From a checkpoint of a small transformer trained on Wikipedia: normalized queries and keys.
MLP neurons of a small language model. Each row is named by its layer, matrix (down: output weights) and neuron, and shows model dimensions 224-351. Each number is 50 + 12 x the weight over its row's rms, rounded and kept within 0 to 99. A neuron's up and down rows have the sign that makes its largest values positive.
After each neuron's rows is what it responds to, as a language model described it from the Wikipedia text at the highest values.

L4.down35:47 66 45 51 68 63 36 57 54 30 60 63 41 42 30 56 43 44 49 41 55 58 37 54 49 36 54 40 72 67 25 31 60 54 58 48 57 51 70 43 53 45 46 48 57 46 54 49 36 57 45 38 41 53 35 50 58 46 75 36 62 39 67 49 44 22 59 57 53 47 44 51 76 59 65 35 45 43 29 57 37 44 45 69 46 26 54 51 62 33 52 42 49 53 50 55 50 50 46 56 49 62 68 26 72 65 48 56 59 47 60 46 51 74 73 50 54 33 44 42 25 50 60 39 45 31 48 70
Responds to: Degree adverbs before adjectives or comparatives (much heavier, far more, nearly painful), plus first pieces of split words (Direct-ing, bound-aries, elect-rons).

L5.down201:55 59 46 50 48 46 72 45 51 61 62 56 32 46 47 75 59 63 49 46 33 53 48 46 43 61 51 76 33 29 42 68 35 42 71 60 41 31 62 57 62 37 38 41 72 41 53 42 69 45 41 24 41 39 34 44 64 41 47 71 32 56 51 48 45 37 51 66 42 42 38 50 32 58 49 62 63 37 37 54 60 23 71 48 34 73 52 58 52 62 26 62 63 49 72 59 66 57 69 68 52 45 43 52 25 37 59 60 64 47 65 51 56 20 53 54 58 35 59 45 47 48 55 62 41 62 42 46
Responds to: Column separators inside wiki table header rows (Pld | W, From | To, Apps | Goals), plus joiners in pairs such as and, or, & and en dashes (Lewis & Bockius, Gardner–Webb).

L2.down224:28 50 46 39 57 47 36 65 61 55 28 57 55 32 49 45 38 63 40 55 53 39 35 60 39 36 30 63 61 38 69 48 45 40 46 41 49 46 56 50 76 68 43 60 23 45 58 19 40 59 51 43 43 18 45 43 45 44 49 49 48 37 46 48 34 31 52 41 58 52 66 50 68 68 51 43 38 67 38 42 71 51 55 41 60 44 42 49 54 56 54 23 41 34 51 50 33 49 67 36 32 61 58 66 39 38 52 29 55 39 50 51 59 45 43 27 52 60 41 67 56 60 42 44 50 47 48 52
Responds to: The pipe separator after a column name in markdown table header rows, especially sports stat tables, such as Player |, Visitor |, Title |.

L5.down1322:58 36 62 54 48 44 50 32 63 49 45 41 58 70 50 49 38 55 48 44 36 48 48 50 50 55 37 52 41 64 67 86 32 59 35 29 67 48 58 58 30 49 57 71 59 39 41 67 30 43 61 58 32 40 42 36 62 50 53 45 47 65 36 16 34 36 48 33 55 47 58 52 53 83 45 47 47 63 37 38 46 48 48 71 59 63 56 51 59 61 63 44 26 63 46 64 47 64 59 38 50 51 38 55 69 21 36 34 58 51 69 63 41 54 62 43 29 60 43 56 53 59 35 52 51 65 48 56
Responds to: Wikipedia table cell separators after header or cell text (Member |, Venue |), and middle digits of large numbers (12|4,164, over 3|0), plus occasional word-piece continuations.

L2.down411:45 62 67 41 68 27 48 43 57 59 33 52 78 60 50 46 62 40 59 43 69 52 44 67 45 70 69 50 40 63 55 47 56 23 49 54 52 45 48 55 45 58 46 47 44 53 67 49 54 45 47 31 75 22 51 45 46 44 28 39 39 51 53 41 45 54 43 46 37 71 32 44 40 69 65 52 35 55 26 43 42 39 48 54 35 40 60 63 62 22 47 58 64 53 55 65 41 66 36 52 52 37 41 38 50 57 36 52 67 29 46 51 66 31 56 78 62 41 63 26 59 56 50 64 54 70 58 56
Responds to: The third digit of four-digit years, right after "19" or "18" (19|8|4, 18|7|3), plus weaker hits on "death" after a possessive and "un" after a quote mark.

L2.down1190:51 28 39 46 41 42 56 56 55 72 26 41 38 59 45 40 65 61 54 58 51 76 51 73 39 59 35 30 43 58 48 30 61 61 32 48 50 38 26 22 39 36 52 41 62 74 39 45 45 36 54 26 35 57 69 62 44 58 68 54 42 46 40 76 60 72 58 56 51 66 53 48 32 41 50 47 49 39 46 57 52 37 53 33 64 63 58 73 79 69 49 58 65 36 39 53 65 55 62 48 49 49 59 57 40 47 46 43 46 44 58 51 46 39 38 57 30 66 46 39 57 50 71 58 30 69 65 29
Responds to: Mostly the piece air completing hair or hairy; also scattered tokens inside titles, names or scores in lists and tables (Cidade, Bigg Boss, 1–3).

L5.down800:53 36 58 33 46 56 65 52 60 50 28 39 47 44 44 58 26 40 29 44 15 44 51 55 62 49 75 56 54 42 54 68 39 35 59 45 49 48 40 75 64 66 69 64 63 35 52 63 41 44 37 52 37 47 65 41 50 44 52 25 66 34 59 47 55 56 62 50 69 51 31 62 31 34 60 71 59 42 55 42 36 62 49 53 46 50 61 72 43 58 60 51 40 59 50 28 38 41 65 59 43 74 52 48 30 62 40 58 46 28 45 55 57 47 61 56 26 47 53 62 62 31 47 41 46 40 48 54
Responds to: Pipe separators and first digits or country-code letters in sports results and stats tables, like "| 2 |", "NZL", "TUR"; also occasional name glosses like "(also".

L4.down170:72 20 51 71 42 46 28 76 45 38 51 61 44 36 54 42 39 57 50 50 47 46 75 45 46 66 46 58 50 48 77 70 44 40 65 47 52 76 49 40 32 36 59 52 54 63 69 45 43 49 51 29 26 65 41 35 50 53 79 53 31 44 44 40 68 52 47 55 31 58 55 36 58 42 61 57 40 58 51 42 41 38 33 60 55 46 61 58 50 58 50 41 73 53 71 56 37 54 64 58 54 53 32 63 37 45 40 53 50 48 39 44 39 49 43 42 62 59 47 40 60 59 70 44 73 59 46 18
Responds to: First token of a cardinal number word or digit string counting things, such as Sev(en), two, eight(een), or 2 in 2004.

L4.down834:60 47 67 40 50 35 41 61 39 53 47 51 56 60 37 55 46 45 62 53 45 50 42 58 58 69 76 60 70 50 51 55 42 55 80 55 55 62 53 36 31 49 49 52 65 30 41 50 83 49 39 48 52 82 50 36 44 38 53 33 57 45 31 40 26 51 50 56 65 84 47 55 61 43 78 53 47 52 71 48 35 54 58 40 28 53 64 74 65 42 64 53 46 39 53 59 49 47 37 60 49 58 46 33 27 58 41 48 19 51 48 37 36 43 65 68 54 60 48 53 61 52 44 49 66 58 41 47
Responds to: The third digit of four-digit years after "20" or "19", such as the 2 in 2025, the 1 in 2017, the 0 in 2006.

L5.down64:71 30 47 76 47 30 56 31 62 57 60 48 47 38 49 60 34 41 43 61 55 54 50 56 56 85 45 48 74 24 59 49 65 59 61 36 52 71 41 50 54 37 50 31 39 55 52 49 35 66 58 49 51 16 50 47 60 37 40 64 48 64 38 63 60 66 42 46 50 54 56 40 49 54 43 32 55 34 54 47 69 46 64 77 55 70 45 44 68 69 40 55 24 61 61 30 48 46 51 45 55 46 45 47 46 32 24 33 58 57 42 62 58 39 62 44 47 36 30 47 56 60 42 73 64 51 49 71
Responds to: The last digit of four-digit years, as in born 1987 or (1975–1984), and digits in coordinates (55°51′48″) or decimals (3.2).

L2.down883:54 67 44 57 68 42 39 62 32 30 60 45 45 45 33 59 25 73 59 65 58 27 63 52 60 65 62 46 59 63 52 45 60 65 49 52 73 47 44 44 42 36 42 47 67 54 74 46 59 82 46 69 52 42 46 42 42 36 58 40 43 68 57 62 52 27 56 23 56 58 73 62 47 69 46 39 33 62 61 44 35 50 47 58 59 33 61 58 79 50 55 45 68 43 44 38 56 37 56 44 28 20 57 42 48 71 44 39 54 48 66 46 33 57 54 73 25 45 60 45 50 44 57 54 47 48 57 53
Responds to: Single digit tokens inside numbers, mostly years in birth dates and biographies, strongest on "6", as in 2006, 1886, 1967, aged 64.

L5.down512:55 41 59 40 64 67 34 67 65 40 42 39 58 64 44 32 38 36 38 62 37 69 34 41 47 40 62 36 53 58 50 59 27 45 59 07 42 65 53 52 61 66 46 38 47 66 37 47 48 48 13 44 43 54 44 43 34 27 48 44 48 56 46 38 61 45 44 41 41 52 51 68 55 40 53 43 70 44 60 37 61 24 51 34 54 46 72 60 57 27 74 32 42 55 41 45 49 62 65 63 48 39 57 37 62 64 56 71 31 47 53 61 73 55 50 54 53 54 36 54 35 41 68 46 35 45 60 53
Responds to: Degree or evaluative words right after "a", "is" or "has been", such as far, widely, well, over, small, poor, central; also scattered tokens inside tables and coordinates.

L4.down1194:59 57 44 58 52 43 36 64 55 46 47 34 59 68 59 47 65 67 58 56 49 65 40 61 64 70 45 55 58 70 24 25 23 49 44 41 48 47 55 58 52 33 46 56 51 53 38 34 43 48 37 45 50 80 70 41 38 34 57 67 44 52 19 36 33 56 59 53 43 53 35 38 41 48 41 61 27 55 53 57 49 20 43 30 56 37 61 41 41 51 44 34 69 34 46 53 57 53 47 51 73 56 50 57 34 57 64 27 73 35 56 50 45 53 48 61 55 48 45 44 54 58 51 35 44 41 54 48
Responds to: Final word-piece that completes a word split into fragments, often plural or noun endings: pill-ar, dev-ices, rod-ents, bagg-age, good-s.

L5.down1054:57 63 45 54 16 64 56 62 33 64 62 45 28 53 35 66 41 51 45 34 41 43 69 48 37 56 55 50 40 38 55 47 57 45 55 44 55 48 68 41 63 24 61 57 63 53 44 71 36 49 59 48 60 21 58 47 56 46 52 49 54 57 68 50 30 51 64 56 62 46 38 53 38 46 45 36 57 47 68 32 50 45 58 63 40 41 44 55 47 56 56 54 59 50 16 60 43 34 55 59 55 66 72 50 43 54 35 43 70 64 36 31 62 31 57 49 53 31 51 51 46 57 59 41 44 67 48 58
Responds to: Fires on the third digit of four-digit years (the 7 in 1978, the 2 in 2023), mostly in tables, lists and dates, sometimes other mid-number digits.

L2.down1080:63 59 55 61 44 55 56 61 70 52 47 47 35 48 67 55 37 60 50 25 54 47 52 41 44 44 35 39 65 57 55 46 28 36 52 37 35 55 77 47 51 34 50 26 29 58 43 46 24 42 42 58 58 20 58 47 36 56 61 70 51 54 39 59 47 58 21 29 28 55 57 74 67 65 62 34 43 53 33 50 68 43 51 57 49 69 40 30 35 44 43 22 56 34 53 54 41 66 23 49 47 47 47 37 55 41 60 38 59 37 55 59 47 61 24 40 49 30 60 35 45 54 54 64 73 49 40 42
Responds to: Pipe or semicolon separators just after a number in flattened Wikipedia tables of sports stats, results and specs, e.g. 8 | 7, 9 |, 6; Ret.

L4.down224:51 56 29 35 61 43 64 44 46 51 59 55 63 49 35 22 45 23 56 28 41 34 42 58 40 49 51 51 48 30 54 47 46 34 45 34 48 41 33 53 33 45 53 53 65 44 46 46 59 53 42 64 48 54 34 46 35 41 40 71 31 53 45 53 54 57 70 62 75 23 51 55 75 50 39 40 33 45 43 48 54 31 33 64 42 52 32 59 37 77 43 66 39 36 50 59 57 69 38 66 39 63 48 40 49 75 41 40 67 15 52 40 49 15 59 29 40 48 61 72 45 47 57 58 59 60 47 52
Responds to: Fires on the delimiter (|, ;, /, space) right after a number in stats tables, e.g. 13 | 7, 41 | 17, 1; 11, plus some mid-name pieces (Az-erbai-jan, Zh-ang, J-iang).

L5.down1129:47 24 60 69 41 47 45 59 51 48 66 39 26 61 43 42 40 57 42 45 32 56 27 28 52 45 77 42 45 62 57 55 55 55 53 75 42 55 47 57 42 54 68 28 62 34 60 44 47 43 56 81 65 54 26 56 37 36 45 63 63 59 47 20 56 44 56 45 55 60 22 50 78 48 54 51 61 33 32 42 29 49 51 53 50 48 74 53 62 56 68 47 58 33 49 38 54 52 34 60 47 61 71 42 63 52 45 46 43 51 63 64 56 49 20 60 38 42 41 66 57 51 46 50 59 53 51 45
Responds to: The digit 0 inside multi-digit numbers, usually right after 1, in scores, tables, dates and codes (10, 104, 2010); sometimes a word-initial " m" fragment (mimicry, malfunction).

L2.down1390:37 57 41 56 43 42 45 69 43 30 56 58 37 37 55 57 61 28 39 38 60 59 55 37 43 49 27 37 34 51 33 39 52 28 57 31 49 50 56 36 51 41 81 40 36 55 45 47 70 51 35 44 34 42 68 49 59 56 46 70 64 73 51 46 28 50 21 42 57 50 32 42 57 46 47 58 45 60 18 51 40 36 44 40 36 48 37 72 47 37 71 60 20 39 73 43 64 57 60 51 50 52 53 50 48 47 50 63 37 40 53 33 49 71 52 51 55 57 48 17 31 62 56 52 51 58 33 45
Responds to: The digit 0 written as a separate token inside a multi-digit number, after another digit, as in 1|0|91, 27|0, 3|0, 8|0|0 m.

L2.down1159:46 42 32 54 45 59 40 61 54 51 47 38 47 66 31 47 62 70 81 51 58 44 49 67 42 58 85 55 84 55 41 33 53 74 42 71 64 62 55 76 39 51 34 49 57 17 46 47 68 41 33 63 43 99 28 44 37 47 53 53 50 34 42 44 57 48 25 59 74 50 46 41 63 59 37 45 63 45 67 59 61 33 54 56 56 51 57 34 44 61 32 51 48 55 60 42 59 47 42 54 49 63 17 47 33 38 49 61 39 43 38 66 55 57 73 37 29 58 52 38 37 43 63 59 57 59 68 65
Responds to: First word-piece of a verb or predicate, usually a split word opening, right after a subject, auxiliary or "to", as in "they dec|ide", "are h|idden", "to ar|range".

L4.down743:62 42 48 51 54 40 52 61 41 60 46 39 41 50 41 55 52 47 47 56 52 44 54 47 59 57 64 29 64 64 59 44 45 54 40 37 47 49 41 43 59 37 55 44 45 60 45 33 65 37 74 45 39 60 67 50 40 25 38 56 55 52 60 46 56 73 48 71 49 66 41 40 62 56 56 64 62 24 58 38 43 38 65 60 54 53 24 44 46 72 38 49 28 39 42 41 52 30 46 47 53 46 48 37 34 42 59 56 46 57 50 49 54 36 46 53 50 40 51 43 48 62 59 61 52 52 31 31
Responds to: Last digit of multi-digit numbers, mostly years in dates and lifespans (197-9, 201-2, 193-0), also codes and table figures.

L5.down1:54 68 43 37 55 33 42 48 64 51 43 32 46 49 47 52 73 41 38 23 40 25 71 66 62 63 56 74 51 42 42 33 62 22 58 53 24 40 42 62 47 33 75 52 44 65 54 48 47 51 36 34 50 53 30 56 61 39 60 54 48 65 55 57 62 44 65 51 51 49 77 49 46 41 54 42 53 45 54 33 49 25 65 42 73 48 56 24 27 70 53 48 50 47 59 50 53 62 56 50 43 50 51 41 36 64 55 55 68 49 41 48 35 36 33 57 54 66 23 45 64 49 39 53 29 63 59 47
Responds to: The third digit of four-digit years (the decade digit after 19 or 20) in dates, tables and sports or career listings, e.g. 19[9]7, 20[1]6, and sometimes the dash in year ranges like 1966–67.

L5.down20:36 49 52 46 46 53 34 62 48 58 73 55 26 53 67 38 43 36 33 58 42 63 46 40 64 41 48 37 42 23 64 60 47 44 42 59 61 55 43 43 28 76 58 50 54 50 65 36 54 41 71 56 60 57 49 39 50 76 47 61 73 58 69 68 43 46 54 76 66 22 51 36 49 57 33 55 37 42 41 58 48 35 58 61 44 72 58 50 55 46 46 66 53 37 41 40 51 64 53 34 43 58 42 51 47 43 44 44 38 34 34 44 45 51 47 53 40 50 62 54 50 61 46 39 65 52 37 27
Responds to: Final word-piece that completes a split word, often a plural or verb ending, e.g. f-ables, phr-ases, disp-utes, interrog-ate.

L5.down916:36 45 36 55 49 57 41 33 30 44 44 49 41 69 54 37 55 46 38 58 42 39 44 49 34 52 42 56 68 54 38 41 44 46 55 46 47 30 38 63 38 40 49 51 37 49 41 60 49 51 42 48 36 64 28 61 64 54 62 58 50 60 74 34 46 57 58 64 54 42 53 25 40 23 51 58 64 44 56 31 42 40 56 55 70 63 66 45 36 66 58 61 51 60 53 46 27 55 32 40 64 49 61 49 57 48 67 48 58 53 19 65 54 49 55 66 37 62 57 37 32 51 48 19 31 48 21 59
Responds to: Continuation pieces finishing common nouns after a short stem (h-air-y, le-ather-y, t-ank, bon-us) or noun modifiers before compounds (household electronics, government building).

L5.down65:75 64 58 63 57 35 46 42 66 57 53 64 38 53 58 49 41 52 56 49 44 52 40 44 36 67 52 34 52 43 40 20 40 44 66 48 69 42 61 50 40 56 74 53 44 48 45 54 44 78 52 43 57 38 62 67 43 61 39 61 54 49 44 60 62 35 58 57 47 47 56 34 43 43 21 68 41 57 53 51 59 51 53 54 42 60 33 70 45 47 47 42 54 74 37 27 51 40 47 64 37 34 51 37 47 53 49 55 23 61 53 48 45 51 70 45 31 46 71 57 49 47 57 32 55 51 39 52
Responds to: Final piece that completes a split noun, often a plural or -ations suffix, such as vibr-ations, elev-ations, cliff-s, lo-ads.

L2.down68:44 32 64 38 56 47 47 65 53 41 70 58 43 41 51 35 63 53 67 62 49 41 58 46 30 39 35 46 58 92 52 34 68 35 73 39 67 62 35 49 55 21 50 36 38 51 40 55 31 40 39 52 59 39 73 60 46 45 42 45 45 37 70 52 45 48 63 31 48 60 44 64 60 50 38 42 49 55 45 55 58 47 50 44 72 47 52 50 46 48 48 56 31 61 47 39 55 66 38 48 52 56 49 35 65 49 56 33 47 66 73 61 63 64 49 40 43 52 77 66 35 36 69 51 66 22 50 38
Responds to: Column separators and breaks in structured Wikipedia text: pipes after table header cells such as Party or Title, semicolons in stat notes, newlines after section headings.

L4.down1149:69 49 49 28 28 14 49 48 35 60 41 38 50 44 35 50 49 65 26 40 37 57 80 58 56 63 43 48 76 53 42 46 39 67 46 47 30 34 52 60 57 53 78 58 57 57 56 54 59 47 60 63 51 28 45 58 52 30 46 80 42 61 42 60 41 39 75 41 67 56 18 49 69 42 37 56 57 72 63 51 47 37 68 37 41 62 35 63 45 40 35 71 58 28 62 48 51 53 36 46 57 50 42 50 55 42 48 47 48 30 71 62 61 42 61 42 59 45 77 18 46 42 64 45 67 30 37 44
Responds to: Pipe separators after a column name in markdown table header rows, such as Party |, Role |, FA Cup |; weaker on mid-word fragments like C-ant-or.

L4.down1498:57 38 54 56 45 47 59 52 71 38 68 52 56 62 42 33 40 48 56 19 24 45 31 54 47 53 28 40 56 56 44 50 33 51 32 51 66 35 49 37 58 50 27 42 51 51 71 47 47 49 52 63 31 51 53 47 32 57 32 67 67 49 55 32 45 32 43 54 38 59 52 58 64 54 33 41 51 53 37 48 40 70 67 63 62 50 31 52 66 39 61 39 48 75 45 44 58 61 56 50 56 57 59 34 42 51 47 64 26 58 72 59 50 55 68 65 42 39 68 53 20 58 50 17 52 50 64 42
Responds to: Final pieces or heads of generic nouns in technical or geographic prose, such as temperatures, hazards, area, Route, shape.

L4.down799:58 58 45 63 58 58 72 49 68 45 66 59 49 45 43 65 65 61 55 52 65 49 59 46 49 36 55 47 43 42 75 42 47 39 71 38 31 42 62 58 47 62 49 46 40 46 28 59 61 70 72 53 38 55 33 50 54 31 62 50 63 45 47 44 48 43 76 55 36 49 68 74 41 54 42 46 46 48 56 48 77 53 56 56 51 65 49 38 53 51 50 27 51 47 51 35 66 67 55 50 49 47 39 45 58 37 52 64 69 73 44 39 61 52 63 41 47 48 73 53 44 54 51 51 57 43 52 57
Responds to: Day-of-month digits after a month name and the comma following them, as in May 26, 1988 or April 12, 1937; also the month in day-month dates like 20 July.

L2.down456:28 37 56 51 55 45 68 57 42 52 56 56 53 62 46 60 50 46 70 45 49 37 51 61 47 67 65 64 49 44 34 48 41 53 31 66 46 36 38 48 34 63 44 42 61 38 42 59 61 48 48 58 41 64 63 28 35 56 43 52 51 50 29 56 41 41 59 50 58 61 62 27 52 53 82 32 61 59 70 76 28 47 39 35 40 39 59 46 49 57 43 44 59 72 25 56 43 45 37 44 56 45 44 49 54 57 47 64 46 28 43 58 39 52 42 82 27 71 55 63 51 32 39 53 27 56 41 44
Responds to: Single digits inside multi-digit numbers, mostly the third digit of years after 19 or 20 (19'8'0, 20'1'6), plus codes like U16, GT300.

L5.down857:35 37 33 53 68 45 48 56 49 40 46 37 56 48 41 63 44 58 42 69 63 60 79 58 57 47 47 47 52 57 24 30 53 48 41 35 44 89 40 65 46 67 40 33 73 63 59 40 59 54 50 70 42 49 26 34 58 59 52 49 44 37 54 64 36 43 54 48 57 57 61 53 67 39 15 39 46 54 56 45 84 49 54 60 69 47 67 36 52 67 55 63 46 36 60 40 43 46 60 36 55 58 47 59 56 71 68 45 34 66 50 60 47 79 48 26 47 31 57 48 53 45 48 61 55 32 27 42
Responds to: Word pieces and function words that begin or continue a strongly expected word or phrase, e.g. ob- in obtain/obviously, via unanimous, and "produced and directed"; also table separators and score dashes.

L4.down1041:68 37 50 61 55 46 42 44 34 61 38 67 43 60 56 48 67 41 42 57 55 44 51 52 60 55 38 51 28 52 63 29 46 57 53 51 46 61 55 47 59 67 64 38 75 46 17 34 25 65 56 26 36 57 61 34 55 57 38 66 47 43 47 52 50 38 49 35 46 60 47 14 41 46 61 44 33 43 54 33 38 20 57 47 57 62 50 46 35 71 36 38 56 65 45 52 62 50 63 48 36 51 61 56 58 57 53 51 36 61 56 56 39 33 27 23 61 56 34 52 80 40 55 58 61 85 52 44
Responds to: The second digit of a two-digit number, mostly the 0 of 10, in tables, dates, scores, and track lists (10 March, 10:30).

L2.down1407:42 67 90 57 74 61 31 31 55 62 49 69 45 39 41 53 50 34 60 54 60 36 44 62 42 50 72 44 52 27 65 39 32 63 36 44 42 41 49 51 51 73 51 34 40 54 58 52 43 33 40 57 27 74 48 44 58 46 71 57 69 60 59 54 60 57 47 51 34 51 52 49 41 45 42 43 59 59 45 70 39 53 69 35 25 73 38 50 58 29 58 40 45 38 47 52 43 71 59 51 55 46 44 45 51 51 28 38 52 42 55 53 53 63 50 34 42 49 52 68 59 56 48 54 64 51 56 47
Responds to: Final pieces of nouns for landforms, waterways and places, often after "the" in geography text, such as mount-ains, can-als, hill, town, country.

L2.down639:28 48 56 61 50 74 39 46 71 66 69 42 52 37 30 64 35 26 50 46 61 47 27 55 50 60 35 47 50 45 56 66 63 45 39 41 49 37 42 59 63 57 45 35 46 73 45 38 54 52 60 37 46 36 63 52 31 48 40 14 49 53 21 48 61 42 54 62 58 70 42 40 42 43 35 45 27 47 57 43 57 40 32 43 57 65 75 45 34 54 68 50 60 54 48 58 45 48 57 52 30 42 51 45 42 60 65 59 47 63 48 39 21 39 57 45 37 51 47 60 27 38 58 49 69 50 73 49
Responds to: Intensifying or ranking words before an adjective or noun (most, particularly, especially, widely, main, major, mostly), plus the third digit of years after "20" (2004, 2019).

L2.down644:38 60 44 61 62 36 54 69 52 60 54 60 25 39 54 58 51 46 49 61 61 66 50 43 33 48 49 65 50 61 29 61 66 64 51 67 44 64 59 62 52 54 59 35 48 55 55 56 32 44 46 49 59 26 34 59 36 42 67 43 63 48 72 60 33 18 50 52 64 44 58 41 69 60 35 48 51 54 49 59 57 38 49 43 39 49 43 47 46 69 16 51 47 49 59 42 48 45 58 57 58 49 43 71 59 77 72 38 65 40 37 43 43 37 47 34 36 66 53 46 50 35 45 61 70 51 36 41
Responds to: Fires on the space token after month names before day or year numbers (March 24, October 11), and on federal/Federal/state as levels of government.

L5.down1221:77 54 57 39 59 59 38 34 58 54 35 50 36 35 58 51 63 68 42 33 42 59 45 56 36 55 66 44 60 42 42 52 52 41 59 62 39 64 22 67 35 28 21 28 37 50 68 25 55 58 55 32 75 71 60 38 43 52 62 43 62 40 49 54 51 44 46 36 35 56 45 27 63 56 36 56 43 52 58 39 39 58 47 44 40 50 63 31 41 43 49 61 62 45 49 45 80 46 50 73 53 76 35 48 48 79 40 63 43 58 37 52 21 39 43 44 59 40 55 41 56 38 53 50 64 56 74 63
Responds to: First sub-word piece of a verb beginning right after "to" or an auxiliary, e.g. to res(olve), to st(eal), would s(ell), plus stray year digits and name pieces.

L4.down212:77 58 56 51 52 40 51 35 46 52 58 44 58 55 35 41 75 63 50 60 66 51 37 59 68 32 42 54 71 61 48 39 38 52 47 40 58 64 40 63 59 47 24 60 57 24 78 70 55 56 63 55 47 41 37 58 47 53 58 62 56 46 49 62 44 61 38 41 35 67 53 45 56 31 54 58 42 60 59 40 71 37 33 33 44 51 70 37 60 65 40 63 29 53 53 43 39 57 36 66 41 88 70 55 82 47 70 46 53 45 66 61 41 55 49 45 55 79 54 52 21 36 57 31 67 41 60 49
Responds to: First subword piece of a word split into several tokens, most often st, St or Est, as in St-akes, Est-ablished, st-ores; also Bl-azers, Al-aska.

L4.down454:80 47 66 36 45 51 56 63 30 43 44 39 45 30 58 53 43 43 37 43 64 38 72 43 21 51 19 48 52 48 61 40 57 46 44 55 42 22 44 55 56 49 66 41 64 50 49 60 47 52 54 42 55 30 51 71 45 46 38 41 61 46 49 49 63 51 47 45 80 55 64 52 46 69 55 19 43 41 49 52 23 48 60 65 39 18 44 45 59 60 69 53 69 43 58 31 39 39 42 43 50 47 65 40 60 75 48 41 38 65 28 53 62 57 49 42 49 61 37 53 44 49 27 26 46 49 60 67
Responds to: The third digit of a four-digit year split as 19|8|7 or 20|1|9, mostly end years in ranges like 1983–1987 in lists and tables.

L4.down1027:43 63 42 48 62 38 37 46 49 38 22 21 51 42 35 64 62 55 42 60 64 57 49 45 65 46 31 39 25 65 41 47 55 30 51 55 35 40 58 46 38 59 20 28 50 66 38 76 49 48 52 45 41 61 64 73 33 35 42 63 56 41 32 34 48 43 46 43 56 46 41 50 40 50 48 57 64 58 62 63 63 47 48 61 61 51 62 45 33 81 53 36 46 52 55 50 55 57 45 48 58 67 45 35 36 49 62 51 28 50 50 42 64 54 29 59 68 53 42 29 53 40 54 47 31 31 43 57
Responds to: Word-final plural suffixes closing a multi-token noun, often in names, titles or lists, as in Lands, rivers, spaces, Brigades.